python train.py --num_attention_heads=4 --qk_norm=false --init_std_qkv=0.0426 --beta1=0.9
MLP neurons of a small language model. Each row is named by its layer, matrix (gate and up: input weights; down: output weights) and neuron, and shows model dimensions 0-127. Each number is 128 + 32 x the weight over its row's rms, rounded and kept within 0 to 255. Numbers have three digits each. A neuron's up and down rows have the sign that makes its largest values positive.
After each neuron's rows is what it responds to, as a language model described it from the Wikipedia text at the highest values.

L9.gate149:161080097127164179129125124138100097168155131227110134078161138119141103082132172129112115111221099112107119156159126084119156119134156140125158116130109073199129118165110146126079136141074179119088104115112199088096160119123101131122118105133158102116108147152105087128115152149101127112151148123112177101097091160169179126110074178108141102110094092164142129114100138115130112127047
L9.up149:140115091110091126109100142093150096128147105124157104132143117168148143117157154084108113128130128140126106089122145170063147121174148171121145205124166109100122065146160160114184146120098151194111146097096136141096130123095053184150142163141129145167096105177161149153148166140104151175134140138068131131119111119090135127129145056120150190140182118159171108104112139176137097083124
L9.down149:138101111145167137117119101141128138098136151189155139095177121132062103117132134040165156107107122106048109150160101089129105116045084123147122083155096110154157139135157215145148098122135105101071125166154125083153119133185156140132096102097104130125163161126118127123099124117130086074134125129143149123201184116126121129128229144130196161163111191081070157145149183111162148100152
Responds to: Token after a name

L9.gate731:109070113150101177098127127111093132095126136137142190085126150080128120072113116146094163149120126104117189130118097144107085123128132140135166163145101091108073144144135082133102048097089071140100163161066129062078163163175150083136185095162110122120171160101129105102193143141087148130082071115190113067187159132089165139137135094179153132116140138134127173087099180142112152135126
L9.up731:111094072185136160107123138096072144154125170133158221147156134103092112142143113142121140129097136149124123153156135160161087098104105145118092101117130083143064148123082083143099138134160122144101079140137166116146139114174119135091142115137124133064118094165110086143096178133161127112098096100119170173177083171185141103163174076125164141060132187154119185103115162151168105109113
L9.down731:089132111075083153130123145114095146082162078203106089080144084168154123124102066104161130083144148122161067201098107130072115151074107112102125122108136166188103123140154142139107124133133152124172084186122106115132102161156144163072198126146203114145099159154137114144161106099125198122080117159122110152120123118079117105196130174091135120162133086122160160131092153135184106051172
Responds to: Infobox field-name tokens

L9.gate342:201146149098110116091088073123139167100100153156114151132159117131162089065151132072110129117112193093102129173127130101078161159127171152123137128169041144135096115098135119167038124083146148115165158127079128126128089154184187110068115112062077129099158150128143115143108118159138136158141120120098158082074138144117114113087136119073148098150132162075175070141088090132098192140159
L9.up342:106134116163117137135133152092132146154133114094092087214096126123101090128140105081128141096087172189142159149125126133069140116155134161120156158162111108153162132157085162114138185080090149151181086187178117097128131151098186107129158040078027118093154093144134119073136188155107096158096160103130149144156104136167104171152180096063061149102087097145091094122129122135127137144103
L9.down342:126129140060102113093076094107081148150089107092159171137104103144098115085181121178118065164149092054167144119101129161132153176109133052147131175139171126158136076165145064103069109020144130073081083124098129187162180131095151082068078151204142123108118127107101135070089069100152143110110142142140118140187089153104096171138113091101116084127100138154169082079103141141132152076112
Responds to: Mid-number and mid-word fragments

L5.gate686:129117070109125118143126132162127190108096121148115196133171145145155034100115143168103129143124091155075127147148106121135136183118110101153057071133108140131114121140129135231120125134131142174079148098145118087106074156110122095113151126139089138131143191130141121121097139110083123146122187070144180152085108147151120151116154078084159113104160131168082140163100187092168141110203
L5.up686:151159102135142128131124147124148155165116113162152181088122101160125091155111139155127130100116070148122113103118100159090098133094160116205127145102150120157183157091087131075102148155120095130121127098133116144200169145117129081085078104162180125106100194034129085157139138149137157203098098160149118120092152160113141193087133133124130155192081095164065156131195103117100152106133
L5.down686:133118178156130168094113140128140134190165145086151083179142141150154140190103157118066113130135199145165119150181134116081172114134140156086120132116134124167095125107081101128147134206089133097131129145139134088106148113080132148141175132147120094184143137149080130143136143113116128106118142131137157165079106073150159128137233080176106094127123147104144079143074163134103164157163
Responds to: Infobox field labels

L5.gate945:099133135119143132176092125096114129144095180144154146146124149139129102122156128125124180148124174090107117119139112064189132131148115155145078075121104146126064142116154123160121098102106144108160133087080105140137111125099122134130166075122169166138079111147196151135132129148126133119134083199158112136135114074094169117216126112119134096195167159083141120181084083112158185180106
L5.up945:105132139113114218132166113177134163108113111121171111147097146121135060166121085099177115055168124129132163083100089130119119161155108100060116119080132084173079100143098165146164139158106158117098161074179138085151136144136093106060128144159135154177107136153147104159118111143083156140152144132152156159145119162158112151126163075114095154104166158137151134062056106091144121144110
L5.down945:088126152098124099091101110163113096141133154187115102091139105158143104152097142125126122133145120068074155176107152150145076113133127198145177141207096074110119210107176099171171163136168092094191138151108133092104093144147126174124150172150078110113104126135075143173141089135171133141182142130171048076153149055100139107137102181116126082093164132188163148145161109155152183107116
Responds to: Quote openers, mid-word pieces

L3.gate976:076062124114096139159072114151126115116158109146134109104154162134153141099140152118168087128131128128089034158122135085103086120126192056134133122092134130135118149175104140162105187130049056160197134132138153093159122106137111075159124124101113156152214084117137071178121136181168169147125134164144144198142094171148166119128153114120158088096123100126143163130120104153195091153122
L3.up976:077092168139151130153111110105085033076085145111108136107166197161075099106129126083154144154144121052113114170096119112214151125125120081106182086150116115101113139122144139121141190097102065113216108154164128152141089079096170134207109096094160136157143158143096096108156143119157156136203145185091132117160168133158116102096110172119142136053115137138073189139095156121117120166155
L3.down976:145143104105174143124169144079099190115118165141138145111116130135136154131107113181083084128108189144139116085191168141091100117118124104139115107119081124070105160099108093135158105091150129120168217114085146068107202108119098171076167109104139125078139108121058110127180181149159143149093137108118083131178086140119150188104113139162105123162134105152153182132139150176146128144169
Responds to: Name fragments, who/of

L3.gate818:090099107109066183112133088129149147131110157145070111089183143108141103060071174117135126096087131140138153177141135080168098147134108189085099173138140108170133101120111118113085120126098175146108074081106087130118160135105139162160127146076179141153081116120085167148110107161127143144129070086103135184133134062095099127172117120082122076094070145197074122134105117112153130123098
L3.up818:099104085098148104146132126140088136083104112186132143134100095137150144141120116147077097141168169161124113142136156124174177124126158129149156109170151132096118114093104175108167118130095140101111078172126140134078057082146135183084072066119108197118166145094126163089077165122140165119123098136153043146170078157189145160188142083130170074076143121116151176156107171116132126050169
L3.down818:154106098114099155133124158127189171121127141117103094099167081105103124069132135125091132129102128145059159110156173174110134163210115151053110119156097158167141159180133131112148139100103110130059096063182105056085086132119130122144120124084117145132146101159083157135146140119163163100175130064087156116132148110128150153174148184088131119095131098134109139187134131138138116133124
Responds to: Location prepositions and word fragments

L3.gate983:100122104082136194148152106113131142108085171125095144099100105111121091081143126110146132160111102183104105125123117060088173151157139177097072138099089076109121054121175109186131108056143147101092128138159136152088175167122136157109089138210134199139111131158151089132169140125118099191080147125123068134122206170100114112142110147088121119107095155150131126080127112119132126084113
L3.up983:084067120144085119141123099132087135196137133139112150162187127110122155157160114125111045100131103162128112169156118103153144166168139118113052143109101113103101155104136137140107178107146173113074172152143141086045067126095174141119128207123133149155073120088122127155182119137155150113131172166163112100105160175181079111160120170151100158122180163121097161119114128156128168068159
L3.down983:158166133109178145105135122107144128109150106104130125091146169164117108107147124084133167153146119167158132127005108102106076083091094152119135106129093100079112109170118140120164148135139089086155130113104095150120145123142117150138121103120136124122176122115132145117120162110113056160051156136071115147103090097102145126138077157113131123155111134103138117106114127101087082127130
Responds to: Word-initial F fragments

L3.gate656:168081114130202076110113142137137163089131137156120182145102081100138139071157078118142039118105169123134108144171095103095124131080080157107082137097040155077077120165109168127116120124085087128132122143131125122108170151064145162138104120129093163112107060139142151125146093164134077152116127162128164091140128140091114112139110111090131077099072112165155141062158131130181134135146
L3.up656:182109140133169107143131106165153141123166129173118162167118084124081210075132121131146144103104210172166127119139147156098147166153131151147117173143128092143110120154076196123141123144093097089142133183104090133111146150111101151122164094100057145123124046107157181085099114111191112117127075110096135087120137111123119117121127151129167103081169165150159124075167105196164136136158
L3.down656:088113104144135124094101181135169059116150105118120130138048120144169158129117115094094152088130135115124068152000088156102117175128186080107171091064102131105143146057088111157141139101144164141081142125102095156152024124045182117135112134119130149141125090116100136071133110124158090152160102144139096117163149162106118102109138094129159157152111101129154132092159123106107165162119
Responds to: "A" syllables in names

L5.gate751:130125096129085146184053115138142115052153115141112144103131108109122062100170162144095145181149157202141164131133092126091121170139103119158152139106161102095090096194108055119094116160081138110198110149139036138131113139140150111095159103131176107114123111110119077128112134105154092142186104140107133179120127132129109128195108121094084127082101148123186145138148121035123149194125
L5.up751:130196124160117098094075156082107128114159193171093064125179073107157119103122167157217142173138138161100088125166155126126079138105151124120102132158139116141113135111088100167132075095113111072152107147147116140109112101197153188110098097144129115105091088107162115107114111137180063201122104163085124103118086181144112147108127187143177158167082095172123137132075154137137062122111
L5.down751:141118168082209109132126094152104108102136138074195177137143151127131153164107120063107048101117155095167174170042085119133135100121102144130113165156108172095171171139144110140115171136092113167130143089110150115174085087087157098124136169070150148143148149155104106101089124134114187108119122101104151151156158050121170106139134148155125105107077107117086145123148155102113122124113
Responds to: Mid-word vowel fragments

L9.gate716:079130131089178167112114146128104146109115143105147093142096161130146131147126137172148128125088157121086168157147115101103124137136162098124124159090162093102098080121127112180156123105108147101130134124123193157125127154182156141141079062097110156116069121089136071086153135150113116104117165091153191124185127143134114107142156131109059079131174175137135092132106093194095166112163
L9.up716:181120140132105126105143179141085072167147164134169116113117086113183094116119164113124151093146106117134151134111120121132091121152165149104124137220108183157177188154099136093102084124123077069164077116139150179171180127089103070143099075106116112128051108147106109123065092094129149126190068138151161122148097138107119106139137177124127107096120103153155173137133124132150161179149
L9.down716:064116150082101114129111140156093042138156165120151153200110149123173152139157134127128073075109151149130185177129132125187083140142108130146115122085207118143146155116137072118116156149177066118153159173121129114134137110089174118130097111132098186144158157090166077155137145182132130117175120131084101110130162165101107129127113126155109149112126194128117132122085109152196063125111
Responds to: Connector after proper names

L3.gate195:098108126122121137128117144126058149138100143167151104148120159140093056100112144053134181077070143097101171125132141121074118159073100122157151112086155125117116168082136109113110102107171113135138111075090150152149085084138127137105079141196145128105137191174144139119093119145117149118203093185126125126135147098086180144097129129141110112114064132112114089141088101133153117138122
L3.up195:120145172141113116104145119110125084134076110141146092142152125096119112080086127161108122072101104121150108147137134120142101161148113130130154166093088160157130081156123123111104118132132143152168124124114124194142134102105113116158125142140136100116180139151135187152145106185125163129145119139134126130135144121129102095110175146140149147132077173204155113116076090207168128113119
L3.down195:067110120140077137121152132112079156091134121093209156096190108145133122123140097133135162049141101132118167154099114084122137099078132104131118094141117136089100107122153086091090137078149137153040079102096109095126101152159094153178109143163164092168155149149136190123119120078098096106153122106050108073121159115092093107137152085115172151138126139124103136187059112112136099121101
Responds to: Main verb endings

L9.gate767:157083133113083158149172093128168124150125138114132186213171114141112110138090159135148173134127085122094098096140159067141093142130035113095137166123129118119133181142100110157153125159075087124098188126109177143111154154126194073076116152124164155055134159124106175121088187086118121101063125095132106107128090158104233097157128065116142147177137110139119141054186116206166147151137
L9.up767:179079139149159097153091095098100177102090135150151086117127105182116084131134114125165117121188120096150162160120154145147117114152112123123097124113117135134134128121124087121153167118130101152132123125104097103166103118069148089089088116136113154233099141081101139132135145090026130154133165104121143139182114153140079213134117152126127166135103152156168122162208146129105115170163
L9.down767:065101165130134080126120057093092120075146110129157197136123132160139196137096072167140124123115130142172147115069151145175147144110140143165132171178111106122158183174067121134059096135113112117171154110122083173061161113134138111181135084150127134098123181203143093132126158169194088098066121094153150080076134130063159130123100169152118107192115104110106167171155140181099091128174
Responds to: Table cell starts, word fragments

L9.gate429:162107133126145059176079091181129128082131156114113133113135085126119084155109143142209054128185140167099112133134049110172115159104131138147147095142102141161086137108115097112125115107108115110098132115133142133125171128110117121135161054186103086121154037160123106123155105172113087120136163149077126126151141137112143106158110087153123126103103140168171168129142159202115168172162
L9.up429:109100172112120069187111124116138105106163109117151124126126103120113174107131151108093082142142188107096094077130133167068138142095132150159123097129110155115126157145152139129067093125109094136169168151094108073130125158109146156151124132123109162145138098118156162107112066138120148077051145108142089156144140096093067167128073138115117140099122099138106133080112136151128202148167
L9.down429:152158129131153117155174159158106145160178140123164164129146171152165124130111159107079157101081064087149141147117148132138130203047110099115121090101133182168099177135170108146137121107067108141187181138118145181157188104128169119103124138119152130064099125067118085146152144105138072148132101160135173107042146115106104071126099074097122069083139156111102181052148122145143103051058
Responds to: Split-word opening fragments

L5.gate113:088086151082182160125169151128087126155122161103097155126083134101150192082134135124099147125180138078076171105141134174112139145110140098119131144206122099120150143129156162116133074134092142115147170200110185131111148062116163119173123152151131169130130148163141175143080098110106151125136148057113180085140140192103106104099089107060142106108125142172176170131108133128090090108121
L5.up113:105158109161158119095164140095142122186125149148137139083146137148201131235118103147072161151138119066148113127122123121158154135126126141103094137103148125103164138142145096093107139172137146182171148124173139227114142097061091172078091137138093121113077098212111149173078119163082138194159140168100114132103073169077127111136121180130141112116145079100166173115111153111173145094131
L5.down113:174147136104090139186140108127069130151095120181196155177105180138093165139109106129104147147115112153136154178128051093107088187130126132144150125128099081128144138151086150096139083076131116125053149104099100103095138109177124129152134091134105108137145164103102107075148100145163185104088205088164146062167168152106154173168047131082132120214118129167143055172152131092111133109163
Responds to: Back-reference to prior nouns

L5.gate599:116111124158134181113084073148085106083131102110154172144176172145086162128122109118104162116107127146089108089195134108182155144109141148161140154067135184116077094156158065134122123124175131203098114033115163161200139130167172142128104016144134165123153139074180097113105141139115122134149168145132150203133088145121084147126131207118127140129110123103146114129176093088187136174080
L5.up599:168099091128124136128130116051074097110130158094045173160114129162176087088145124128100164113141139137123148098190101118154102152052134141136096110103136140120096145123165118124076175140170115161131119086072092157184146211127127153079148115087137168158155103140099103070075103140093116129118083211142182108113147104121157149126130172127114156124100141150113112152175124133151124141103
L5.down599:186144141072131152090145163129137158165126107141086114128100171148150148120120143100162194115139105080138094082109075148139141123145132123146146081166137095162106112113103152163052147133090125143117111190057114106160169134154100133106165161111165102150115128154126116161143160051178091172138146134120107119123196148194102136098157131141179171136163159170094171094143179152141130161143
Responds to: Structured-line start tokens

L9.gate21:115142102121155104125127126184104162157084153156108150136107096094075052104133148105079078119100139161102150071156106125103190130101148128130109143148100146102106133092102106121153077107127136150116108112128184104130121140145113136104099137151096162089130153213161115105109127109156148160141139174114132072184098158129104054135178119102136090107059097168092097109080136094142102153163
L9.up21:121171088081114161103132131117076118135176104104116113176121151133160144133153115139105101124114170061140155123163150131092154186082130102162103134115100131087145119120124173187120145102184167122151144124124142136151149128105110138124075165080137167108129146122132127107079086180115072124136142120144167152134160162084134104099152166092072141140176145085077158131115164124097184162113
L9.down21:137136097135117139110107142137188151129132167149128133121176156085094169143092093124130149137109101142124114090138143173129113139106147075080134150149183124098136208091103122123141111098098106148133051116211110201124170127114125078168150095122069132131125125082128186138122141158086134139071174042073098133129098108132165065229068142120124173074123164121140103080144081054138119142113
Responds to: Mid-word "il" piece

L5.gate1021:045167097110119150081115101130165109095117149145155132111089183101100080118135155150106109114157096090051118087169152118115143191152119110101166150085151169149095107139090099111109109098160195139068130149111118136154100145078120071083095090155167122143110078114152147121108100161108181137085196133152093083087135201117136098132170150101086134126109157123146155136110141126073119135153
L5.up1021:116111105115112098117173127108099141208131150104079176132118101124112133140134144087077096141062121073102145121125083073169096157114107131094154195139144137139122099165106146120142200154185143158094132127095132141092087124130030105121115162146131114128104162135134066134107143170134119164069128097140154106160057118135130092089161135124117084130109106133170104144101104193147078144073
L5.down1021:128115101102121177156158130102093112144146111141120127138170186152151121063210173179074194146129145141195116157115148081109077139132097132148116138098125127098121128151123139137131186119125189109102149149138108177152115116128143107121107098103141075109133162127150106122112139096139155120100093111097122119119104140104132164165070157149152106102102142180147151110098173098116146060151
Responds to: Clause-initial subject pronouns

L5.gate597:103123127050079144133134134121154124141072167109135156125152135185170142119146149090145101108150166183073173068150165086128108141123104153153147139119183104171148067160100101118150144125123133134110148168126104116090135143097098154036154121149110105150210119137119138081104160134102150121173113153079101124123138106144116105124127187200117108181153108074128176179094155094214149060154
L5.up597:146110086113110093075150160057111114094094117148124101046098119120177160062141160135113083115166087088148194143128116137143096142161113154187161169135110125132105109135123093130143121117155101141091142071145158122128159139119186140205130094144092178143069135107111153180096076135142144188079114139190121119188127111149119114144063157096100152069097123128125187106103131128086118146126
L5.down597:167168131070099149121203187131142131132155135141138143151148101187165108120145185145148131140166163119140119109211134125117133118091108135082134097153177115167131137153107212151199140194125195156129118130145130120110133148083113130052137162136118153156129100123144149121118126090110120131135099081134171119117128165129144077140140207221185088156097101115079166161108113125143140150158
Responds to: Clause-continuation connectors

L3.gate782:122199149102165149106168113132156116177137130117130149102077134109160122070107132076147095148143136090075114177105077128157117181179153158133112064137115155142115115125165120165159116119167149083144135102169116136162127131127090141116110103143100110141096124164127107148171104144098165131082172145194085154130107126147138165051106101120097083094136172156067082151123133144125154140174
L3.up782:113155131161129125186135134139109164105070172166176159148104122141131144047093129057138086092129162105090087139117123138084174151137167076128163121168129119161090145167170162168151144160128156132111107071052125122049120157124182187137087147114122124185095087089159107123120204141150102147113162104162101113142085123119176158152111140070142121172100102115116101138150172120119182185152
L3.down782:095138183144120139128151089165124091140082092082083108145127044140133147153179116131068175120151148103230169174051120102065094100118142180157141170127112152100144143115166097084148116128064151139221111160113127103129163118103116137127155124132095144155128125115150141142121110171140119131156157173151145132088130165109110145072131177128104169131165179098130135100133098202148120127135
Responds to: Numeric digit tokens

L3.gate809:171152144178150141088118185148113123195113125093132097112102151132077160050091131155079094108156153146106183130151126118151145133072164114132144175138129210150111134166092163100183104125129129164159127101094142120136114162129121131084126127103149126169138104065219132140155151055120092169117173076140082153091132032143109140138100098120072112080152138135138129146087137161115130167156
L3.up809:206142098048135123104158184104131142152110065101146062115185146119077133208076107179176086124153126145165095115123136133117095097110116113138064164135104098141140126092168147099130136166112131088171095142044082150114187159140110177106143141117092132152120099172137101088058149089091137150118084068150079171094146149094098155132103123150113119138188127080129070101059172167147150162119
L3.down809:128117080111119141110105110107146081048153110144133122081065115160187075083162147105115126154104078165108116119103106114145160153118129156193114120082108109141146140071111132068091055098163184110090112125202134126137094111096134048161106139135103110113101109137144147136123116161169162115116129151082171145111113152176163089143175163165105096114084153158129161131100057096147167137107
Responds to: Word-completing subword pieces

L3.gate906:142178098132111135124122093131155134144122088160126138121147105131118093088097136128085150104172113093097166087171101108143097111154072129115113115099125138115143095111095106104113160102140150072136112098137136111229155182083175125094166150085155166131090138117105149160099105105091163123154141095134132154101116154092136146154095111139121136127104142094109134087049114142140079182119
L3.up906:106124118159140102135129149142106144172163132094143176105173074110100125123084176145125139136128111155131128137102146120095106133135110154158155139117068117118183118109070090162078186173103117051144136138127105105084151087149123105140110086128182108127060146101096127155156103147118146112150165153079156152135086142099181175091070144082010154147099101111171103125137141091074105145167
L3.down906:111095140102068100112102122108131104141132174160099141147064185125154091137098127132141119128149147134107158093123158144104131077144153107106119161124179105145059079134093191162142199155150138190127086135118175116154136186140147125158127163129157151170118160156097121162132187142124186146157093090149062158150130125161165118101126089170152115093117148102106180077174145132117167131066
Responds to: Structured-line openers, word pieces